From a checkpoint of a small transformer trained on Wikipedia.
Architecture: rotary positions, no biases in attention or MLP.
Training: a variant of Muon for these matrices, 347M tokens.
MLP neurons of a small language model. Each row is named by its layer, matrix (down: output weights) and neuron, and shows model dimensions 176-239. Each number is 128 + 24 x the weight over its row's rms, rounded and kept within 0 to 255.
After each neuron's rows, "raises" lists the tokens whose logits its output raises most directly, leaving later layers aside.

L10.down836 [124 135 137 139 165 108 147 137  84 125 105  81 159 141 129 126 119  93 112 150 158 132 177 153 125 157 148 102 116  73 146 113 137 110 132 125 136 101 133 124 136 135 116 125 123 112 157 131 162 139  72 114 128 155 157 100 130 122  94 100 101 135 141 133]
raises: " You", " Love", " Girl", " Your", " you"

L10.down430 [152 165 109 135 111  84 103 116 139 135 125 128 113 136 180 114  87 116 125 148 139 140 136 123 170 112 124 129 150 123 155 156 162 123 135 117 156 155 148 122 129 188 126  94  89 115 128 170 131 112 130 122 152 105 110 130 134  85 126  96 166 142 135 124]
raises: " its", " itself", " them", " her", " him"

L8.down82 [157 129 147 111 133 154 156  90  74 117 110  92 128 169 116 130 139 119 144 123 116  95 127 120 145 173 133 121 144  92 103 138 155 123 136 122 138 140 111 154 152 137 114 135 113 135  97 111 141 116 114  89 153 157 151 150 170 132 151  99 157 127 101  77]
raises: "ibility", "ment", "ments", "ment.", "ible"

L8.down11 [126 118 134 135 141 118 164 135 130 128 105 110  90 125 122 162  66 109 129 152 136 109 128 138 159  98 143 105 118 160  96 120 159 153 138 120  98 123 138 150 163 114 108 143 112 101 151 132 150 111 144 151 130 114 154 140 116 127 118  91 131  92 133 130]
raises: "\n\n", "\n", " It is", " Also", " It was"

L8.down480 [127 124 115 160 114 137 148 154 113 150  92 109  96 149 116 119  95 134 113 113 154 114 150 141 117 123 104 161 138 113 107 139  89 156 113 137 128 128 164 136 129 129  75 103 116 137 133 158 125 122 135 143 127 137 117 124 158 165 151 101 138 160 110 131]
raises: "ful", "ris", "Japanese", "eal", "burn"

L2.down552 [120 145 135 115 122 127 161 123 129 157 132 150 124  84 135 114 129 130 132 149 133 148 105  68  99 136 117 119  87  86 166 148 161  75  85  75 114 158 111 143 131 144 131 108 118 105 162 163 127 138 144 115  86 109 134 112 128 147 135 145 140 122 130 145]
raises: " releg", " injury", " league", " Premier League", " / ("

L8.down558 [129 128 146 135 139 143 173 111 124 132 128  75 140 120 114 166  78 151 110 141 150 124 138 138 114 128 128 115 158  95 131 131 169 114 133 168 104 153 124 125 164 124 123 110 117 100 137 106 119 105 151 120 141 127 160 116  95 143 100 104 124 102 115 153]
raises: "\n\n", "\n", " It", " It was", " In"

L10.down182 [134 113 135 131 120 124 174  86 101  89 131 108 162 121 155 166 131 102 121 163 121 143 129 116 110 180 140 150 115 133 155 113 127 127 135 123 129 114 137 118 150 149 107 160 142 138 160 130 140 114 154 162 165 102 119 146 137 116 146  91 118  98  95 124]
raises: "\n", "\n\n", " —", " ==", " (Note"

L6.down410 [141 134 181 101 138  94  99 126 149 147  71 143 149 141 122 102  97 101 151 186 114 119 108 136 169 145 146 134 117  96  94 104 128 153 118 114 153 150 129  99 147 160 180 143 101 122 161 167  78  89  96  91 131  90 159 127 109 156 128 121 119 103 120 115]
raises: "ments", "ment.", "ment", "ements", "iers"

L4.down393 [121 129 111 160 113 115 161 147 108 111 127 134 175 120 138 104 141 139 105 133 125 147 112 126 119 108  66 124 148 145 151 142 159 154 119 128 115 102 188 118 117 146 110 147  92 120 114 147  97 119 135  90 122 107 150 112 113 145 113 150 147 119 115 177]
raises: "-", "- H", "- S", "| ", "- K"